From a checkpoint of a small transformer trained on Wikipedia: a variant of Muon for these matrices, 10389 steps.
MLP neurons of a small language model. Each row is named by its layer, matrix (gate and up: input weights) and neuron, and shows model dimensions 32-159. Each number is 128 + 24 x the weight over its row's rms, rounded and kept within 0 to 255. Numbers have three digits each. A neuron's up and down rows have the sign that makes its largest values positive.
After each neuron's rows, "fires after" lists the tokens most often just before its 100 highest values on Wikipedia text that the model never trained on. A number after a token or word is its count.

L10.gate24:169119097165163151155120110124146134149175114155134158058138153130119074090081160115115137153091135114145109088128124145124129145116136149118107112103130125129126145129106128128153112128127121154125175168105133125158134092161124145158088121152096183167177144142116152161175139139157113092117104176107125096145154112109128180160124175100128148118121128129082115159133142179164134122104
L10.up24:147181143134106143135127163102072136143121128156145153119105146175082116123124114148117110133125114111100129117141154107096123151134099088123057099149132101113077088160128127124154115101141098131129123137135128137088153133120130159199119082103158119110108104145113150120163170145153132127142112141145133128164145139129142168153132120119108114121121118092116122131161137144173105102164
fires after: "|" 30, "-" 15, "E" 6, " So" 4, "de" 4

L6.gate500:125130096080145137125158114139137101113133106097123087147193156142099077130148107145101131130137152108124103143186117156123106122114160123143118120125103118104160108104129066118140148130135072095139119129130099184139150138143135135087093121124137166112081130174150148127148153108092153138109088135111105132094121090103106107165123121105098135118139083101161135127110116138118118157100
L6.up500:154171139130102131136104118127130105157086116160156168113171172133115108126113134097113136113107100146131110145166154153114117147139135112113102149109129123112136118117121090132136141142130112137117116116143118131156106135131136126122105080110134112098124125161159081160178172106087125114176119090103146158136130102095091144114105130157128127153130126138112156133164120177154098095080
fires after: "\n\n" 73, "  " 21

L6.gate49:121137165115145126164184114122137121123127112114157148138126125125127119145155124150157164106117115129155144143185145141135162114121143101146153090145165144099111099134093134147118152133124070116143119092140143139136141090107183152137108152107090151114104163151137116139141128122139135133172126091140154156151130131103156146142161093117082089135093116143141127135123114132130082156123
L6.up49:114157120113129134123165123131155116069094129137182127143150117110142092150114125112130140085085130148117119135225136158107136100089122131175136109128139134096138123144090117138127117134126100090157154119095113131142129098173159128119142171110083164071083148143153142139138123141132134156157117131131147120151134126127145165120127093130087096140102100152127129123128113133122108151133
fires after: "\n\n" 78, "." 18

L5.gate266:141142122107129116131120080146090128102128136149115117109117176165085142068139157134089102157125110117148130121125032137127175136151143123133156158110099170097166173141152147149145139155119089130101061134144081121145133116140118117167118161128113117125154104154128154110172128160128161112152180126138170121117148141105135157163112116150106084101118119097150134156126113132149097152126
L5.up266:138126096113130131119106155177075126165151155181185122118110113105135129120059082111123123144140117131086120113123098119096172129130120137151111126138079156120108138117180106140095163111137110121132111139147137095130107122164100127112151163123162083100121104112110150137105123110167124113174147092137133139113167172143105123117163128127165119154141101113186089100136131135190122106142
fires after: " (" 53, "=" 8, "\n\n" 6, " \"" 5, "-" 5, " Marie" 4

L4.gate156:147141131155124128176144180138103101145173151127124130161131120161152124123109122100132104099144149143083185098093095106105135123119138103139111107115132135113151105073143147102129127156123123203103132122119147173130116096100154144147107140124150130121152103108136109116130130166128193109134139182126133147131145134088168123123114144121130139115154124110150136144143098082131099189106
L4.up156:102088122121105093094155138141136160122095122148170121103135112103071144090154128155136106112119123127141094129122093118103147082150122135131130147110122116142133163179174124110090113090092127166156112151131123134094162112181093139111139142131136137090129137141087151166146091112113081164149149160093118111136137173129142089119119160143116161097086162149080138100129149089129140146159
fires after: " (" 47, " \"" 15, "-" 7

L8.gate395:132134095131152122157141154172128130101108137135128144151118108167116160094100087123131181160150175119120153115089118131142136139125131141127139132107111145108119163166135151100145134134109098184130110181086110102174178088133100125094118181100132169127117122132151157083145105156102151082139132101118101123135157115086131109148151119115119116095141165142125140108126133133137136176107
L8.up395:094115144149157144106149126122162102159108124152143136153130165147126104085104134080138104121123142136107137091134144142118127098193132123159121143075077118092131124103125166169106154149125133126142105110176106113123168131122121110132096112102092133163151133099100115108117082111144163108116086112115118110140126099097153164101139073115116078148169165130139137093129113106154134155121
fires after: " (" 18, "." 18, "-" 13, " \"" 10, "\n\n" 8

L4.gate381:100114131146172123153151120136127153102132157136144117074157119162134113095108121109148158142125120117121102154114108111136130097102129132129117189121101129105189112146132113158099166110120136115073140116145144163140076095153105088155124155157106093129132150104175104120139091130151107126136123140176074157105126161121176070084119113128152117131116169126146088111141122119125092105150
L4.up381:106087141144124118119152131181175150120147164147117126119116112135121138098170160155090080161159127137145149146126125085134140090112134123111136111122134129132123086103105099120064118144116130092086132121122139167106069093148105135124133147118113132101121128095134160142145124124183132130125150151168131149141115168118189100119132142138118170125080124166102124120141125117147138124118
fires after: "=" 21, "18" 10, "19" 10, "-" 9, "–" 8, "n" 5

L10.gate167:158106109130152131120111110144107160170144110117102109147128119150119158117127181171108147102117178119092112121126119061140149128166095082123128149140138122142121126178156129142174151192157091109174129097128110153112121142133095094093137135120104106117098097117134099126123128123141132156102127083118113118130144135120107127127115119180131100119157151091129113124123126112099095191129
L10.up167:104110131146140131144139137152097135164125142146132138113137155093152154144137145113110165105141142128122128094104095075133116111134074138092179115136177114164119144128150127156133119160097134129138164147163114172131099144114080104155092103141134170146138174161122111117113124098122109166122107110160134123151134168163102110121117137168147145101134131149128126183107096132124134166137
fires after: "," 86

L9.gate28:154105118143124130147120133092150140089156129069111078127140135144119121160130131103165149148124128112140110129154122159114145129115121152137161143115129142151123122150110147140101155127102104105106155104178106099084154097110127143093170154104150137098162092197134126117171150182126144126135084095149130128124147131119098154129123137128120105085105138084109050143120144104148118126111
L9.up28:147154153148169085105114149123135141159149121121129186109130153116129127128100151126068196125116129138130136147122123132157098147107140116103118096117103127118131136155132152163140131117115085152143124140125151115146146078159109104090100135134117106104105089142147115124117109137166162080154165139163158134161125140142098091151172161103125110100121104097141148105100122076146139159067
fires after: "\n\n" 22, "," 18, "." 14, " the" 7, "The" 5, "\n" 5

L8.gate133:112177105136134155137112126103148109148106127171108140160121114155115121127103153093125110106162089143121131155158131112115169153120143107091124127170141119157155136129128098138117131133140093115143180089116167158132148104133098140146131092119144149118106141139139104121121147113157139133106121129083085115152135126186128130115127136168161148137156156116135156093156167135129139090113
L8.up133:127120106117123111165172141124097123092137097158195123106157101171142157114102157110154094150122131094075131107143133112092128142085126128133171132122133128113097078107138071122122115100133162086143148108147104149112127143157100169164142129121079171116161103131089122107160121129150122107127124161162099139100149149127138156144123140132142142136145132141089168176125113139144116098134
fires after: "–" 30, " to" 30, " and" 10, "-" 7, " until" 6, " years" 4

L8.gate484:154136159158127075135149107102126150139108080079169104080138156134111149096116124113130128163118125101130121112111114126136144131136081105141129138121134096173143156117148140168159152144076149129159164107130067115124144103109127120145133124115130113138148100149150155094110145143158127139095072110161159135143115099152117120153123145158086133105087132145128144131078081142105145108146
L8.up484:143135090153153165091134127132090125135127123112109110145105149142105145095139135096072119128119167095161061114166161138133134105125137102147100080189144149152125141124155142118120098139157125114142129103145124107126152095123081147134168108154095143121134127151128131077140098137149127169108113102103178117144132105147127131141085131126111118121119115085160111111139146089158130129144
fires after: "," 51, "rest" 4

L6.gate159:123142138171110115176104128161145152143146142108145151138134160131138134119117084141144127127116113149113154076133065122114154169110101162105106128080130161115119125139102099095112167108116139159094091115097144108165141114096155100115117117089122156081176135131158151117154087094156151111161138151129145101113094145145096095079114143131121095125120128123139124116128146107077139087152
L6.up159:114142124109115155144172123127109120123108111112137145120155180118095081112098107105130133115100132117106143121112127094136102145159150076162155115118157124113144159123122119130129142154114183117083105120114168128117102127118114132112120123075143136129173150098177173123148124101126171148062153154113120100121115110126127130098076105153088104137129115141123090106156115149105153114156
fires after: " the" 20, "s" 18, " his" 16, " her" 13, " The" 5, " His" 5

L5.gate493:130159101098119109113109176145147112101141129090144135159099102159124118079100142097111128145161102157120115124107105123132166159137095121112129157119090131161098099103129116078108135150107114146184099146103132110115146128104074158101126135135146173110144093138102100122126108152166178107139174102130123114134127142151158120147107098154159106115132135109130135125107138148125140160135
L5.up493:122140118125170080144146144132150076124146154130148101081138138130116137137121136136146121168136130141118123111170137131142116122125159086115119110092124135132139091129100103136135161152129097135143084153130136106117119088127122107118172123110093168110131107118095077100159126141102120126086132153083126139127115113118122188136128115127141155146124104103154122123102135110133076115150
fires after: " (" 50, "." 18, "\n\n" 11, " \"" 7, "-" 5, "\n" 5

L7.gate495:130132135138121131087124120143147108131125131145115137098110144133150111101136134134147127102140080196103139128145141149118132171143141120101123116163116113127155195184123113148137138135147105116138154130105133161149127114159084137133112152135092126125132162085154122140149166147159150120174158133117100160125177101122155135146159099151138126137111092131122125157153133168181102132125
L7.up495:168095098107137089139165162117106098114123154146093116119137133139131135130117116116142114157102151110165146159094136096129126115083127111129120088091132134160099136169129144138093105154109095089147122115108121142119074144184123149136085131136141098130156124115116151067173125112106123160136146124132112101112124146106164084141149160104110125115155111128096125146160118140182161087118
fires after: "-" 53, " went" 5

L7.gate176:171114094138185118155099135113128126087156116084098112168160127157138091129121099125120164109146139141122114104112114121143127125114113140094100143147094167096154130137133142121152089132143096143107094151101131145177142087118123117145077151133082132163119128107110105099147153139105144105140154123124148170160139099083162149146126097117130087112111120152167123139141137117167156151101
L7.up176:134131117151144146131116117090073153139139125107091110101090167134109132153165118098138135161120141102134122153115114131165129097099074121103104105127142133153117160113046101165102109106140126134119081139105132092143100090081147117139104145137103097144118170115094130100137142103164091101139148137159148133107149101096161121144153122116091126112163152127107139167133110158125186137103
fires after: "-" 38, " \"" 20, " (" 17, " un" 11

L5.gate108:109137107099137187131170161153116083170123127137145098142148182122107127153116141102107090108101127093161127123130154157125125146064179113135139081102156140136117113109145115121119116132077066139123107111135131145126153144103119169105130110107128194122127135161153110110161097130136163114148142091109115122146112117128127112117104137139086109126098133173095119131104135125124108136072
L5.up108:111091077105104145152189151138109063144143125153159082133132143144099117123132128133101129090098141134168124118143161140138118124087155098136123080133145127149117137096128112119124132116130090134141106092153153145120154154115137145104125120122131178090102167125152097139192135128134137125139130108119128150128175090086121134150124141123089092157103124112105135137134100133155107137103
fires after: "\n\n" 100

L7.gate12:123127103115139151106141107092099134169090108114131120097144170156101121136133181141126147151154131170132066157108124126155132118112112140130126160157171110168125122129165113117139078149119123112139144119150111137153147139118119121134133120130119134119149121160133148100146137160173127143083069066152127110124098155177093136099160135102102135081129178117129115131137152124126096151117
L7.up12:121147105137110116126120150151106128189109125101124148142112160150107127107099139163124150140143144130127092121114097082122122043144127104133151130114146097152147124129153136131139122169125118122130153174133097141098138103177115149152089116142119094099111114160158108079164113146131135151159139125152170126134138121153095107134125123107126147097123140124163089160109134106145132163092
fires after: "," 100

L7.gate354:130126129147122154126170145122114131147098108101138105122166143184092112144122128128143119120152106098156133114156108157131143140123137108126123126123142137135125109133129154113125129104129099147111124120142159137121131147095124135116137148146130177103166145152122126108185130128129130096151086096113102112144156076135129131145116140142077097084080121130075115148145130155113115129131
L7.up354:129126118138111105156104116120131124110110138130117128135139137121105116154133162102118110123125123115143139085218115145101177129060124127122142100145083104137118107119134124133113083087142087161113110113091130162146127121109134157051191134108169151094129097143121122097163134168103144116184151080138140133129108117122125128155147145128104119151125096123133144127113158148110154124110
fires after: "." 36, "\n" 24, "\n\n" 17, "=" 10

L5.gate468:179155148101154126112111110139125123113099148118081098162097136155143123089088147106133135146142131149116137192148104089118087116161128126082131112107118127144153134144153107132141107165120113145140144135136123143129165130086158117131146148167159178158130128119099143094145122112111171136149135111097169124130094138126117137126097108114100119119144098120150135140160144101101115178075
L5.up468:137123128098129101120154142103149138122130128084111116179117137158145119113169103178117133130141143115102118109104112119148154084105126172158102101115091111140111127100136104117093134136161115130129140155108158171104122122089126121115092163103112166117122106141131162138160093117136143097129172137134131125169181057098127158121114120141113175121120123119096096128099131080101113150115
fires after: " (" 37, " \"" 14, " un" 12, "-" 4

L6.gate373:114132108140114123176131131147113112125117126162144090142161156133103115125112150127119138119130135137180099106127142128093116116111157142127130106154125156164098107106163126143107104101127083168137104164140179154128148090099135141106130094105118173138124148126143126138170105113143146097155137088128117117185139121118132126139131133128090095157085098123091134132103152138148143127097
L6.up373:110129131141125107156152137149118145174091121146147087139177159132112116131098159120105118143150133110147131103136113160105138101117157088112094104128136127164095148118109113167130149148129105182132050106102115108129136113106131130122151132091142194157129132128086125133140127155152151106136111095101101116131132130160180163144129133123087110147107116104123133093140127167127180126118
fires after: "\n\n" 93, "\n" 6

L4.gate435:167155089165109147193091122148103120068183129096132147142161105161133134110136151107141122131126097111143113080127092143131137170141144127130112095130075118139107133111131143100124127110098074154120155107108141135122130141101129170173083152126120133109139118121107128098147108151133194106173186103131180137143119143099144153161126135136105120098153133102118135154130176132150102126125
L4.up435:127129122158117156098102143157101166151122129092115114130127119144151131141164102070134075136128127142140145150118149143127118126158132125121122096119135114151120159092152120158087103099122110159112158160146135128103133154121104131163157146126145129152165097114158125125160165124156136173178155111138134124116121184145131149101148130121097141140130117137070063119161139106140154130101
fires after: " (" 52, " along" 17, "\n" 9, " \"" 5, " un" 4